config.yaml
n_layer: 15
d_model: 256
n_head: 4
n_kv_head: 4
head_dim: 64
d_mlp: 768
vocab_size: 8192
activation: "geglu"
norm: "rmsnorm"
norm_place: "peri"
norm_eps: 1e-05
positions: "rope"
rope_base: 500000.0
rope_fraction: 1.0
qk_norm: false
attn_scale: 0.125
bias: "none"
tie_embeddings: true
parallel_block: false
extras: ["capped logits"]
init: "normal"
init_std_qkv: 0.0312
init_std_o: 0.0057
init_std_up: 0.0312
init_std_down: 0.0057
optimizer: "adamw"
lr: 0.00124
beta1: 0.9
beta2: 0.98
weight_decay: 0.07
lr_head: 0.0103
grad_clip: 0.5
warmup_steps: 423
schedule: "wsd"
decay_fraction: 0.758
decay_shape: "linear"
final_lr_fraction: 0.05
batch_tokens: [16384, 32768, 65536]
seq_len: 1024
doc_mask: true
train_tokens: 303800000
steps: 8169
dataset: "wikipedia_en"
MLP neurons of a small language model. Each row is named by its layer, matrix (gate and up: input weights) and neuron, and shows model dimensions 48-111. Each number is 200 + 40 x the weight over its row's rms, rounded and kept within 0 to 999. A neuron's up and down rows have the sign that makes its largest values positive.
Before each neuron's rows, "fires in" lists the words (lower case) most often at its 100 highest values on Wikipedia text that the model never trained on. A number after a token or word is its count.

fires in: "with" 34, "and" 11, "or" 10, "without" 9
L7.gate504,207,192,250,186,193,204,185,232,215,123,165,161,154,261,165,157,142,253,175,156,145,191,176,166,179,151,142,185,191,201,192,158,140,241,270,222,217,189,211,239,225,163,167,225,230,199,235,180,228,243,157,145,195,218,219,147,200,222,115,225,216,162,168,157
L7.up504,184,209,300,207,263,155,193,242,213,298,122,183,201,223,247,236,190,183,212,214,173,133,173,207,218,231,211,153,286,300,192,156,216,208,249,214,204,132,230,211,191,159,195,267,142,177,158,243,195,204,167,197,222,267,254,186,185,215,190,212,247,215,185,216

fires in: "to" 99
L11.gate454,193,265,127,171,292,178,231,184,266,240,149,215,198,158,195,207,203,247,276,178,196,163,266,120,225,217,216,211,223,181,259,228,189,187,173,174,181,156,271,258,209,136,181,154,202,171,197,115,106,142,207,261,203,246,211,227,198,189,180,253,220,186,196,163
L11.up454,185,208,234,220,238,171,233,189,178,214,183,284,287,158,89,175,150,240,197,179,167,229,187,175,155,266,173,240,283,197,215,267,186,246,230,199,239,169,266,150,223,197,223,146,114,178,223,240,210,160,223,183,160,251,262,148,269,232,214,143,175,199,199,107

fires in: "of" 49, "for" 11
L8.gate484,179,137,230,179,212,251,212,223,213,183,181,166,230,143,220,176,190,223,205,257,180,206,153,183,152,206,190,226,183,204,226,170,221,251,225,232,211,283,189,167,275,126,190,221,194,170,240,252,208,192,184,220,196,169,176,290,201,253,164,179,187,185,228,243
L8.up484,187,255,222,177,174,240,225,222,195,199,191,164,204,182,128,262,223,145,275,173,190,312,231,228,185,173,244,197,308,201,293,219,234,250,227,217,191,221,177,223,197,272,218,205,186,217,206,187,242,159,239,154,208,166,159,165,160,184,196,228,228,156,258,189

fires in: "several" 21, "three" 15, "many" 12, "of" 9, "two" 9, "various" 6
L8.gate706,139,114,196,120,183,135,183,221,208,240,205,200,203,184,206,182,201,174,239,232,211,150,173,143,262,210,244,258,181,268,200,177,159,246,219,216,293,262,205,163,252,204,179,190,161,97,197,201,126,200,244,211,267,262,217,253,153,218,225,234,167,216,238,192
L8.up706,174,216,234,174,222,152,189,141,265,248,173,209,226,188,145,195,166,154,204,211,197,238,179,199,271,224,220,121,220,188,179,210,206,241,235,202,270,144,128,242,141,156,246,233,226,173,241,215,220,138,112,201,267,93,219,173,160,245,217,235,155,187,217,218

fires in: "a" 70
L2.gate429,66,158,172,178,248,162,179,208,223,225,256,155,165,169,258,136,166,208,235,227,170,196,206,189,273,221,218,158,232,188,164,229,159,246,188,148,179,193,227,200,237,130,203,224,147,137,191,128,249,192,244,127,219,235,163,293,183,216,177,208,242,172,201,239
L2.up429,254,258,255,133,150,140,227,175,178,228,186,196,225,199,193,217,192,200,227,237,200,181,179,177,289,212,181,256,155,226,192,205,231,215,223,163,198,246,252,195,100,141,127,181,171,181,166,119,159,183,184,187,192,150,219,181,234,173,164,254,239,265,209,178

fires in: "had" 24, "has" 12, "made" 7, "began" 6, "won" 6
L7.gate91,200,158,155,189,216,161,179,210,185,180,147,220,253,158,153,138,187,168,287,248,203,240,173,184,173,220,262,275,222,260,242,175,171,240,179,285,145,199,195,258,177,161,250,149,272,229,246,95,154,258,223,286,154,149,229,222,129,125,220,142,184,101,216,235
L7.up91,228,215,207,172,182,111,194,177,196,189,185,197,242,149,169,231,215,182,246,161,196,286,202,202,173,166,191,144,252,224,230,174,198,165,253,245,159,135,239,162,197,132,220,207,260,186,154,152,207,224,206,262,213,245,234,169,233,241,208,154,200,231,212,190

fires in: "the" 87, "s" 6
L9.gate615,201,119,218,128,146,211,185,181,122,185,199,221,279,260,203,193,212,155,244,303,182,190,182,166,219,179,185,224,124,199,160,246,177,192,209,175,202,210,220,279,241,140,210,177,231,169,237,182,218,165,256,212,186,216,208,214,170,145,246,212,242,186,221,204
L9.up615,106,240,254,165,184,228,248,133,212,238,230,183,174,210,136,203,227,216,240,239,162,112,210,180,250,253,193,229,225,245,162,237,182,162,133,191,172,144,155,236,217,225,194,188,217,207,205,221,169,174,253,196,191,201,152,173,254,172,176,222,177,223,107,206

fires in: "of" 46, "in" 24, "on" 6, "for" 5, "and" 5
L9.gate242,160,151,231,160,216,197,244,208,198,196,152,201,266,141,96,184,180,232,129,254,251,170,153,212,175,213,182,159,254,195,142,208,234,165,285,180,210,252,174,289,159,188,190,233,237,211,226,152,265,136,203,211,214,104,251,254,151,274,233,197,229,203,210,219
L9.up242,216,159,255,146,150,190,175,258,283,171,226,153,216,209,255,210,246,159,275,211,174,208,169,304,204,147,209,188,228,192,139,261,170,344,200,230,225,223,154,198,192,208,195,182,155,241,214,116,186,211,152,150,129,165,172,144,158,198,173,126,229,175,252,213

fires in: "his" 57, "their" 28, "s" 11, "your" 4
L4.gate663,176,190,193,175,154,185,162,189,195,245,166,147,218,232,211,149,264,157,177,251,216,142,152,172,174,231,143,169,176,273,217,265,151,158,208,176,236,98,181,276,311,166,274,252,216,213,233,170,266,256,228,170,212,206,154,212,134,149,194,218,246,219,259,216
L4.up663,126,172,173,218,156,205,145,262,227,276,169,111,179,181,140,276,156,143,213,174,234,227,180,188,210,264,178,173,186,236,255,249,153,180,226,205,179,176,119,245,179,158,210,160,237,150,222,253,118,193,265,160,219,144,219,178,232,115,176,165,119,226,222,142

fires in: "in" 36, "of" 31, "from" 29
L7.gate649,227,204,156,207,172,229,144,197,230,180,192,161,150,163,133,220,178,157,283,103,193,149,161,170,242,185,204,126,204,222,173,272,173,168,232,246,245,229,170,267,139,152,146,179,180,170,253,150,233,186,204,167,218,212,222,175,276,145,162,210,263,180,197,183
L7.up649,190,290,246,163,197,151,206,159,166,117,210,224,188,195,193,198,216,162,258,194,157,138,201,270,203,144,167,205,211,168,180,222,122,193,146,167,189,178,193,176,153,178,189,222,203,148,188,231,188,174,181,175,184,158,169,160,143,264,133,239,238,135,259,183

fires in: "and" 97
L8.gate210,218,177,300,155,131,191,240,178,210,235,152,189,181,232,200,159,210,232,231,214,272,190,216,226,164,186,208,191,197,174,120,211,160,242,88,231,217,193,151,240,210,111,226,208,237,216,295,217,218,268,232,182,216,229,235,290,174,213,125,181,206,166,247,179
L8.up210,154,221,235,167,222,200,176,205,257,263,150,228,231,163,235,189,235,156,231,159,111,114,226,144,207,212,208,155,170,207,152,187,181,206,224,121,210,234,215,184,138,180,168,201,213,202,235,188,184,143,249,256,187,216,237,213,237,221,226,209,127,154,235,283

fires in: "in" 59, "authority" 4
L7.gate558,174,230,134,155,122,163,122,180,210,193,194,236,233,172,194,248,139,165,178,179,225,215,253,229,278,198,171,212,203,186,221,181,246,231,272,133,166,154,225,160,206,159,166,195,234,197,202,135,244,198,186,169,238,214,196,152,154,157,173,259,288,208,164,115
L7.up558,252,250,216,284,196,123,126,219,207,220,234,171,222,221,219,239,190,213,272,213,180,249,270,174,194,90,163,266,171,141,151,209,205,219,224,201,178,243,168,160,217,155,273,191,176,178,192,138,199,203,220,190,154,135,180,155,217,199,150,201,171,136,173,235

fires in: "a" 24, "some" 11, "one" 10, "every" 8, "the" 7, "several" 6
L11.gate499,95,146,126,207,198,197,178,166,142,166,227,183,172,166,177,191,191,192,230,202,237,148,194,138,277,224,212,233,141,262,153,223,238,155,163,179,214,157,224,243,278,190,187,246,226,101,188,184,157,112,235,199,256,218,183,207,209,173,216,155,195,187,186,254
L11.up499,197,276,247,180,172,196,227,164,223,193,207,275,188,136,212,194,157,156,221,234,179,243,180,153,198,201,261,235,261,160,268,258,183,276,222,189,254,205,204,207,100,181,259,237,175,156,177,177,186,211,153,197,217,175,172,216,211,140,149,215,146,179,214,165

fires in: "by" 21, "was" 15, "form" 6, "became" 5, "enlai" 4
L8.gate195,109,206,228,147,242,156,241,179,196,150,167,164,194,189,207,180,212,192,226,187,162,252,228,260,191,220,204,280,192,273,191,164,159,168,185,254,263,220,281,221,220,195,151,197,158,98,230,100,205,186,253,187,167,189,249,192,182,202,200,204,114,198,169,190
L8.up195,204,176,206,216,221,176,126,119,168,200,153,205,217,236,254,258,219,143,175,259,259,253,239,280,245,153,197,224,242,209,166,130,166,171,204,263,213,252,201,240,198,148,173,239,170,204,171,156,143,118,173,282,270,236,191,158,227,225,175,166,118,222,241,195

fires in: "km" 19, "website" 13, "team" 8, "mi" 6, "but" 5, "and" 5
L9.gate305,224,236,234,211,166,229,204,257,206,158,229,202,203,207,218,195,144,209,165,180,139,123,189,150,153,198,141,162,162,221,189,161,213,215,177,238,149,157,268,269,193,213,206,221,229,199,151,212,151,259,276,184,220,234,156,209,247,214,111,200,114,219,204,214
L9.up305,205,189,243,131,244,187,101,193,179,211,210,210,147,155,76,207,133,170,162,227,192,231,212,160,173,213,267,180,115,113,181,224,324,227,224,140,139,275,226,221,202,277,177,225,187,213,216,197,207,179,144,155,154,249,230,200,262,237,213,296,190,248,137,212

fires in: "to" 49, "on" 6, "from" 6, "for" 6, "against" 5
L9.gate185,194,176,187,228,204,278,191,269,249,247,280,151,202,172,128,147,208,193,230,163,91,250,235,256,255,196,230,200,210,205,174,176,83,215,205,184,277,212,219,244,217,127,161,214,166,148,247,170,216,176,200,171,194,151,249,216,181,172,218,270,200,157,223,184
L9.up185,222,227,284,180,174,200,185,250,242,185,133,255,180,190,151,173,224,165,308,233,211,197,269,206,202,180,170,222,217,229,210,203,148,128,211,175,202,171,195,173,253,252,223,164,196,177,168,147,213,113,147,164,269,201,162,174,279,222,249,170,228,211,251,202

fires in: "in" 80, "from" 11
L8.gate757,180,197,142,157,173,207,143,155,188,230,267,151,205,165,171,237,264,101,199,151,184,231,242,98,236,219,240,247,185,230,213,233,210,167,178,191,195,178,190,278,129,184,140,214,270,158,206,194,178,163,176,176,238,207,174,201,250,160,238,142,202,179,165,173
L8.up757,184,267,237,226,261,181,205,194,150,154,190,167,226,157,209,156,232,218,184,178,165,272,223,221,180,269,157,264,233,255,209,251,173,170,98,170,220,156,252,257,183,159,223,199,113,181,233,207,180,222,152,146,159,134,270,228,199,195,183,250,217,180,178,182

fires in: "the" 46, "s" 10, "your" 6
L11.gate458,113,170,232,172,98,191,150,263,108,183,216,153,235,219,130,90,228,167,221,192,163,231,138,153,146,211,213,259,172,217,166,231,221,156,216,117,236,137,232,265,266,166,166,200,218,154,258,125,191,187,188,204,221,140,201,255,250,112,250,176,194,174,229,246
L11.up458,190,246,179,161,181,237,248,245,150,222,161,170,133,207,154,157,155,222,164,274,165,162,139,228,277,187,173,203,143,180,171,223,193,146,218,166,223,108,197,244,232,134,214,135,143,214,154,159,261,247,207,131,223,202,183,186,160,224,221,174,206,172,192,226

fires in: "the" 99
L4.gate342,211,142,221,226,205,209,151,273,221,165,227,246,249,206,191,175,184,166,131,233,195,219,193,165,228,150,209,229,178,141,179,213,157,203,176,139,143,303,139,230,183,226,214,219,176,168,174,186,198,178,143,184,82,238,155,165,163,135,232,222,236,202,203,258
L4.up342,188,272,250,198,203,220,141,305,219,224,240,194,219,184,210,267,165,237,173,245,164,153,161,148,173,160,182,203,241,214,211,133,200,183,200,197,264,184,197,234,159,187,251,218,217,153,186,83,249,241,196,183,207,185,278,202,260,193,237,252,215,196,211,163

fires in: "university" 54, "gene" 10, "based" 10, "978" 8
L2.gate73,175,249,249,172,215,156,188,225,214,190,157,159,176,173,267,227,241,206,215,121,163,250,245,196,156,230,235,257,133,216,224,212,195,206,239,250,233,212,166,138,198,120,157,221,208,223,238,145,235,203,218,231,241,200,249,110,203,154,173,214,279,156,156,197
L2.up73,240,178,278,202,199,183,171,207,222,139,205,287,180,231,223,220,231,201,144,157,237,220,192,226,203,232,232,239,131,189,232,256,234,193,239,213,221,237,208,162,208,196,169,244,176,246,194,250,252,207,162,241,252,279,220,155,222,187,169,176,217,204,183,176

fires in: "of" 94
L4.gate207,207,137,264,211,137,201,204,204,199,219,135,179,218,153,188,218,222,185,200,256,115,238,162,222,150,143,113,249,245,172,194,214,207,169,176,245,188,152,159,188,222,205,193,187,167,148,285,123,261,197,227,200,240,207,183,256,203,238,155,196,144,124,309,199
L4.up207,160,230,137,242,306,113,208,260,203,164,261,184,187,163,134,182,220,159,242,166,165,200,149,191,221,169,129,145,149,194,273,155,174,248,240,249,204,217,210,258,221,166,157,190,182,245,175,156,196,213,197,195,237,186,234,192,213,197,203,194,232,87,213,142

fires in: "the" 83
L10.gate386,189,166,224,210,264,209,210,232,155,265,168,195,225,147,159,221,273,162,274,197,162,200,275,219,194,221,143,249,202,176,248,186,190,201,247,179,244,233,236,199,212,154,205,180,271,173,156,207,236,179,203,174,187,197,204,243,198,164,119,192,163,171,238,206
L10.up386,236,157,192,168,159,141,198,180,255,166,235,225,171,187,97,110,187,173,219,192,217,184,201,165,223,179,234,256,201,279,144,145,233,158,224,162,228,180,190,267,256,177,167,190,125,143,222,160,261,154,226,201,215,187,188,255,253,166,180,258,179,226,207,189

fires in: "to" 92
L9.gate734,109,222,214,149,205,275,174,251,152,138,178,127,190,159,191,179,150,208,269,224,128,300,205,163,167,135,207,219,187,163,240,254,168,236,234,238,199,184,212,208,177,164,233,231,191,144,229,228,128,148,278,214,180,263,213,216,234,82,175,199,58,105,264,149
L9.up734,232,289,208,198,235,218,180,222,220,199,198,159,179,165,176,140,195,253,208,205,199,243,305,203,161,222,206,135,210,115,188,234,183,244,240,210,181,172,234,183,184,159,192,122,152,202,184,164,202,95,144,169,180,176,140,196,214,196,210,254,213,195,248,176

fires in: "a" 95
L8.gate680,154,202,163,197,198,259,207,195,172,143,185,188,119,185,191,210,214,238,210,172,153,281,253,151,210,266,214,196,286,191,163,160,169,190,115,233,262,177,210,196,270,245,231,187,214,181,171,152,243,182,227,225,223,158,204,145,189,211,134,167,310,226,201,214
L8.up680,182,176,258,210,189,206,183,234,158,220,164,140,190,206,185,243,204,199,218,283,129,246,188,225,209,188,220,268,224,250,188,217,207,258,279,215,226,193,213,224,54,223,171,104,197,201,157,191,136,183,239,162,213,146,155,204,191,137,240,149,147,154,176,182

fires in: "on" 18, "released" 10, "17" 7, "21" 7, "announced" 6, "19" 6
L7.gate82,235,226,130,208,182,134,216,236,254,210,244,192,189,299,245,201,263,166,173,171,210,237,214,208,226,199,155,164,229,245,197,209,180,279,248,161,212,125,265,204,203,154,216,185,179,150,136,168,256,165,222,241,250,188,207,258,203,280,214,193,232,231,226,187
L7.up82,201,173,257,194,180,242,214,187,261,269,220,220,167,236,245,241,196,223,126,214,148,169,182,186,140,256,171,165,235,224,168,130,158,151,195,237,176,204,208,227,268,210,184,136,231,203,179,248,165,228,235,217,155,263,216,208,197,195,211,143,212,182,191,226

fires in: "the" 90
L2.gate601,219,196,269,239,187,221,219,240,202,202,200,180,218,206,200,258,103,154,189,88,258,204,206,174,213,198,309,197,254,154,257,252,213,217,204,156,207,221,111,200,231,211,229,211,189,206,186,165,165,226,205,211,165,187,173,244,195,166,254,180,222,183,212,225
L2.up601,213,228,209,198,192,283,264,267,298,188,189,134,267,182,236,167,166,237,215,291,198,165,205,162,149,261,186,193,259,177,216,168,208,276,248,229,265,176,193,235,211,212,174,194,183,243,258,166,191,254,176,153,192,203,242,254,193,216,233,244,201,296,243,176

fires in: "was" 35, "is" 11, "has" 9, "known" 4, "have" 4
L7.gate113,201,196,167,127,157,187,191,212,193,165,175,141,121,314,212,136,213,273,204,261,173,204,149,205,157,174,223,234,185,242,213,178,182,248,164,231,237,154,198,172,244,257,201,169,243,137,247,214,149,267,174,234,119,153,193,165,115,162,193,162,188,195,178,247
L7.up113,172,188,200,174,231,251,164,273,213,197,217,209,177,221,224,186,202,180,210,180,270,183,279,127,193,181,177,175,166,165,218,288,180,204,139,204,202,245,187,255,159,178,213,244,205,145,288,199,195,139,219,171,116,175,267,183,139,165,206,164,147,143,218,238

fires in: "by" 86, "available" 4
L2.gate328,186,224,214,151,263,179,193,174,238,213,190,117,273,148,145,155,218,158,203,225,144,230,250,197,229,187,193,219,189,235,198,267,100,247,258,208,309,232,187,219,258,227,181,147,179,189,191,164,256,253,238,181,167,182,225,243,183,203,276,187,189,174,256,129
L2.up328,190,226,253,151,267,197,193,209,224,212,216,159,236,192,136,209,179,182,219,278,216,201,208,196,207,175,226,215,176,169,203,249,117,203,217,178,245,226,177,185,251,198,205,219,180,234,151,155,197,218,153,236,195,207,170,200,197,224,237,189,135,220,208,166

fires in: "as" 56, "appointed" 9, "assistant" 6, "became" 5, "become" 4, "to" 4
L9.gate398,196,207,195,140,176,204,217,227,206,202,154,100,171,221,175,211,170,184,200,185,167,176,178,216,217,205,204,238,120,145,232,194,87,165,203,269,267,184,268,235,246,196,212,164,200,142,189,225,216,134,190,186,223,228,186,201,157,173,242,262,197,172,207,161
L9.up398,213,156,278,229,167,250,230,81,197,213,147,189,249,216,230,265,241,137,212,141,154,210,206,236,202,242,146,211,211,255,197,152,192,122,161,152,286,186,125,184,222,168,221,200,209,123,290,173,184,203,252,187,185,202,196,230,221,307,244,169,234,120,129,223

fires in: "the" 96
L10.gate158,201,180,182,193,172,261,172,270,149,185,131,186,188,245,188,231,198,124,211,171,238,271,229,130,223,137,218,207,92,281,217,224,180,147,199,164,260,197,178,240,260,222,219,217,214,138,222,126,215,155,196,206,165,297,201,231,235,183,180,231,163,186,284,248
L10.up158,213,172,258,205,197,180,218,266,199,201,210,192,255,260,100,198,258,221,185,238,188,263,147,167,153,181,169,175,163,258,180,233,215,163,218,187,231,171,229,245,317,227,218,256,194,168,174,161,202,119,230,249,216,190,186,285,154,128,169,200,144,215,208,247

fires in: "of" 53, "in" 12, "and" 7, "by" 7
L10.gate642,222,168,176,183,205,207,200,213,212,130,127,190,210,182,227,188,148,181,272,242,147,186,253,187,244,177,194,224,138,197,194,234,218,194,273,204,196,161,132,203,118,138,114,201,248,174,150,114,242,167,175,174,174,153,252,225,162,181,198,210,161,211,238,167
L10.up642,216,172,208,202,225,214,191,226,196,179,180,162,196,211,142,151,148,192,223,333,211,211,188,125,182,220,210,213,143,185,211,215,243,196,180,165,214,165,188,197,160,170,164,215,135,208,179,193,176,210,149,201,206,169,230,245,184,197,220,191,154,164,253,117

fires in: "had" 23, "has" 15, "have" 14, "not" 11, "was" 8, "were" 7
L11.gate617,145,254,224,145,187,260,181,206,266,104,166,148,180,206,133,252,212,163,220,116,157,258,153,240,123,131,183,200,241,251,188,173,182,187,296,250,235,188,181,211,157,212,159,195,231,167,120,279,163,223,199,287,234,227,133,194,209,151,149,163,165,128,210,228
L11.up617,141,230,206,221,114,213,197,264,206,162,202,214,210,200,101,187,192,183,217,219,178,229,160,193,247,274,140,193,208,253,297,233,174,186,184,231,211,174,206,257,173,207,123,164,204,203,145,152,234,228,236,225,184,170,161,178,177,152,227,205,184,219,253,225

fires in: "is" 48, "was" 24, "are" 15, "been" 4, "were" 4
L10.gate339,112,152,151,165,156,196,264,134,176,106,124,186,192,179,221,174,228,180,236,254,211,271,220,182,224,166,193,223,178,211,188,218,137,151,188,173,237,260,123,212,184,233,210,207,177,132,238,99,193,174,190,251,215,175,190,158,199,188,194,189,186,178,196,196
L10.up339,175,233,150,160,200,228,181,229,226,184,210,191,179,261,239,179,185,194,217,208,146,131,248,151,218,192,149,235,258,219,222,206,176,215,175,235,171,228,180,208,233,136,186,177,296,138,246,157,148,181,233,319,148,214,235,195,205,208,167,159,260,242,207,245

fires in: "and" 88
L7.gate97,209,183,166,153,164,147,235,243,191,168,240,221,220,195,149,203,258,210,244,150,179,188,115,159,203,195,257,228,199,216,198,263,168,211,139,163,284,188,196,142,193,187,185,194,204,164,297,198,193,231,219,168,209,207,223,291,189,172,244,163,192,135,178,168
L7.up97,217,183,211,192,185,224,180,260,180,216,201,152,230,247,188,244,188,161,225,167,200,236,200,186,258,175,179,165,164,197,227,245,196,226,223,140,181,199,161,233,223,197,185,180,197,232,244,204,206,187,222,200,264,213,272,125,240,326,219,148,167,167,226,202

fires in: "the" 58, "this" 32, "these" 9
L9.gate638,183,159,250,233,196,167,251,216,180,225,211,159,180,259,195,210,333,134,226,184,161,263,206,125,234,182,169,186,186,276,230,218,234,184,155,225,290,159,171,313,214,219,227,168,175,194,240,197,217,181,149,196,220,212,206,179,169,141,218,241,208,74,203,149
L9.up638,246,97,262,221,166,244,170,249,186,160,240,162,236,235,229,138,248,116,346,181,180,197,186,240,176,202,151,250,186,238,177,174,182,216,198,136,171,179,212,171,242,183,201,194,200,123,152,206,212,199,218,226,167,112,181,202,187,102,205,146,281,204,261,173

fires in: "is" 54, "was" 37, "times" 4
L2.gate524,182,212,193,138,154,166,251,111,258,243,258,266,236,242,212,220,196,237,196,230,259,229,184,213,210,153,209,284,109,175,163,205,207,217,186,236,298,211,146,161,235,192,256,282,180,215,260,242,195,244,192,212,147,178,193,266,197,218,183,94,176,196,200,225
L2.up524,174,180,206,199,146,191,198,135,224,167,151,246,225,255,257,179,181,241,260,229,221,223,285,138,190,185,252,260,170,207,193,181,134,236,182,305,232,225,216,283,235,190,219,232,175,152,232,210,240,237,231,178,139,206,229,218,185,196,232,222,195,251,254,210

fires in: "to" 99
L10.gate721,196,286,143,144,193,229,189,229,172,201,139,209,156,207,140,227,173,241,253,140,166,242,92,190,172,170,222,252,197,183,281,231,119,153,232,195,231,231,256,255,229,152,235,164,206,105,295,242,190,153,208,234,192,228,174,232,285,193,150,265,161,138,188,241
L10.up721,178,221,182,216,223,232,268,208,168,198,164,227,190,157,164,147,171,206,260,192,171,182,239,201,250,292,168,229,242,249,187,240,216,183,168,200,214,183,170,233,156,191,200,197,207,232,284,136,196,170,188,230,233,168,202,209,234,168,176,205,184,179,217,185

fires in: "in" 50, "the" 13
L5.gate126,190,189,76,172,205,180,157,200,288,217,180,185,200,206,139,269,212,168,213,171,148,185,213,207,258,171,175,265,207,203,178,111,260,203,266,185,113,213,157,201,178,171,223,201,311,150,260,162,198,215,205,180,244,169,234,193,230,208,186,220,215,181,162,206
L5.up126,228,304,218,177,268,226,146,280,203,153,151,159,241,227,222,170,166,193,145,183,154,237,196,149,238,117,184,318,156,254,198,236,230,240,222,250,238,179,169,192,166,176,274,204,182,174,190,165,224,241,160,136,193,77,207,238,165,129,255,145,254,219,179,182

fires in: "by" 63, "uk" 7, "national" 7, "city" 5, "us" 5
L2.gate756,170,191,212,232,290,226,192,217,154,188,183,170,194,208,161,224,202,184,155,167,206,204,148,214,140,204,176,198,150,103,240,156,209,137,150,197,230,237,235,225,188,168,197,194,200,156,215,237,191,227,193,158,119,286,182,269,125,229,250,232,205,189,172,189
L2.up756,215,277,119,156,180,214,167,169,233,260,222,190,178,185,153,184,280,188,173,189,218,177,220,216,236,158,210,130,116,173,203,207,228,211,219,191,183,170,276,227,142,162,209,228,168,163,244,188,221,187,277,201,227,203,234,220,140,189,260,256,185,170,263,141

fires in: "or" 21, "a" 21, "and" 12, "public" 4
L9.gate48,149,190,257,242,231,142,237,238,248,236,225,100,154,234,214,143,172,258,123,218,141,250,215,180,164,209,201,185,162,177,164,233,131,253,193,217,211,193,149,262,246,220,198,213,198,191,243,221,158,299,226,192,152,194,211,255,116,202,185,162,159,197,207,277
L9.up48,194,228,247,199,174,290,210,188,232,177,149,210,172,133,218,123,162,204,184,211,184,176,258,215,225,196,88,191,240,238,157,251,219,164,123,165,248,191,221,258,226,171,283,201,213,270,179,136,223,198,220,192,236,241,153,213,216,247,158,197,257,177,207,253

fires in: "20" 19, "19" 18, "18" 13, "17" 13, "14" 9, "15" 8
L4.gate266,197,225,149,172,204,221,180,168,255,233,179,113,160,186,177,219,236,213,283,242,191,159,205,214,243,223,91,288,179,192,207,196,189,289,224,200,158,199,258,219,140,206,207,200,195,193,98,187,201,215,213,139,174,244,203,273,244,226,215,164,137,166,222,222
L4.up266,232,141,164,249,249,237,266,225,244,196,176,148,166,142,198,277,172,240,251,167,164,209,198,238,181,192,70,142,278,192,231,212,232,212,225,207,178,225,161,202,229,245,145,192,211,185,151,111,132,158,253,163,174,231,241,243,258,234,206,156,201,182,200,208

fires in: "on" 34, "through" 11, "into" 10, "at" 10, "to" 8, "in" 6
L4.gate667,174,187,81,188,222,146,212,191,199,238,199,202,231,209,126,179,167,142,217,192,196,193,135,195,177,226,184,160,241,162,261,254,43,206,216,227,271,162,234,191,148,232,156,190,229,151,250,205,199,143,176,221,188,157,168,157,238,219,178,186,242,193,169,196
L4.up667,214,227,207,216,217,197,140,195,185,227,304,219,198,206,171,166,189,186,247,193,183,186,270,167,277,185,251,244,171,235,187,254,223,243,226,155,194,177,242,170,122,58,78,193,236,187,253,224,239,194,251,127,154,220,195,186,191,192,214,173,176,204,158,151

fires in: "has" 40, "had" 19, "have" 16, "having" 15, "with" 8
L8.gate450,145,249,204,187,246,207,138,227,168,197,198,161,234,122,224,240,199,177,233,250,205,229,222,258,217,181,160,232,182,293,267,200,138,221,209,257,167,182,284,182,182,173,222,276,257,158,198,210,175,221,229,224,172,194,221,191,212,135,203,196,127,145,136,214
L8.up450,186,241,237,267,203,203,208,171,260,184,174,236,174,185,153,224,136,261,167,211,200,200,161,160,253,276,173,277,231,236,233,202,220,227,246,213,143,208,229,218,141,222,258,217,227,199,140,168,202,168,233,198,258,245,195,171,251,242,241,214,198,184,164,210

fires in: "the" 20, "that" 11, "each" 9, "this" 8, "same" 7
L9.gate163,168,240,195,177,192,206,149,156,258,183,173,187,280,160,137,160,197,215,244,144,255,227,219,183,195,248,226,237,273,210,208,304,170,156,197,163,199,195,186,207,207,149,157,229,304,153,213,172,288,208,225,137,245,222,193,255,197,171,205,278,212,166,192,221
L9.up163,159,191,191,221,190,192,293,295,249,204,224,143,259,161,228,249,189,182,174,188,208,181,178,202,277,186,189,258,279,126,182,245,246,209,175,154,187,161,284,231,138,173,218,118,193,156,209,240,233,218,185,185,218,212,232,208,242,157,179,196,231,206,153,214

fires in: "s" 87, "the" 5
L8.gate85,173,164,216,194,127,238,120,250,166,199,227,192,233,187,191,236,224,155,216,198,190,177,233,143,169,233,125,206,203,259,195,207,175,259,180,193,156,182,223,342,242,218,240,204,254,122,218,189,205,192,218,197,148,175,144,181,138,155,190,215,229,193,188,237
L8.up85,223,155,218,175,137,236,227,229,208,213,202,196,182,274,238,222,212,174,169,257,171,144,180,179,221,261,155,198,161,292,169,253,152,173,166,185,206,226,167,170,219,169,183,157,233,166,229,167,149,192,187,130,235,190,174,160,187,232,194,217,222,220,194,168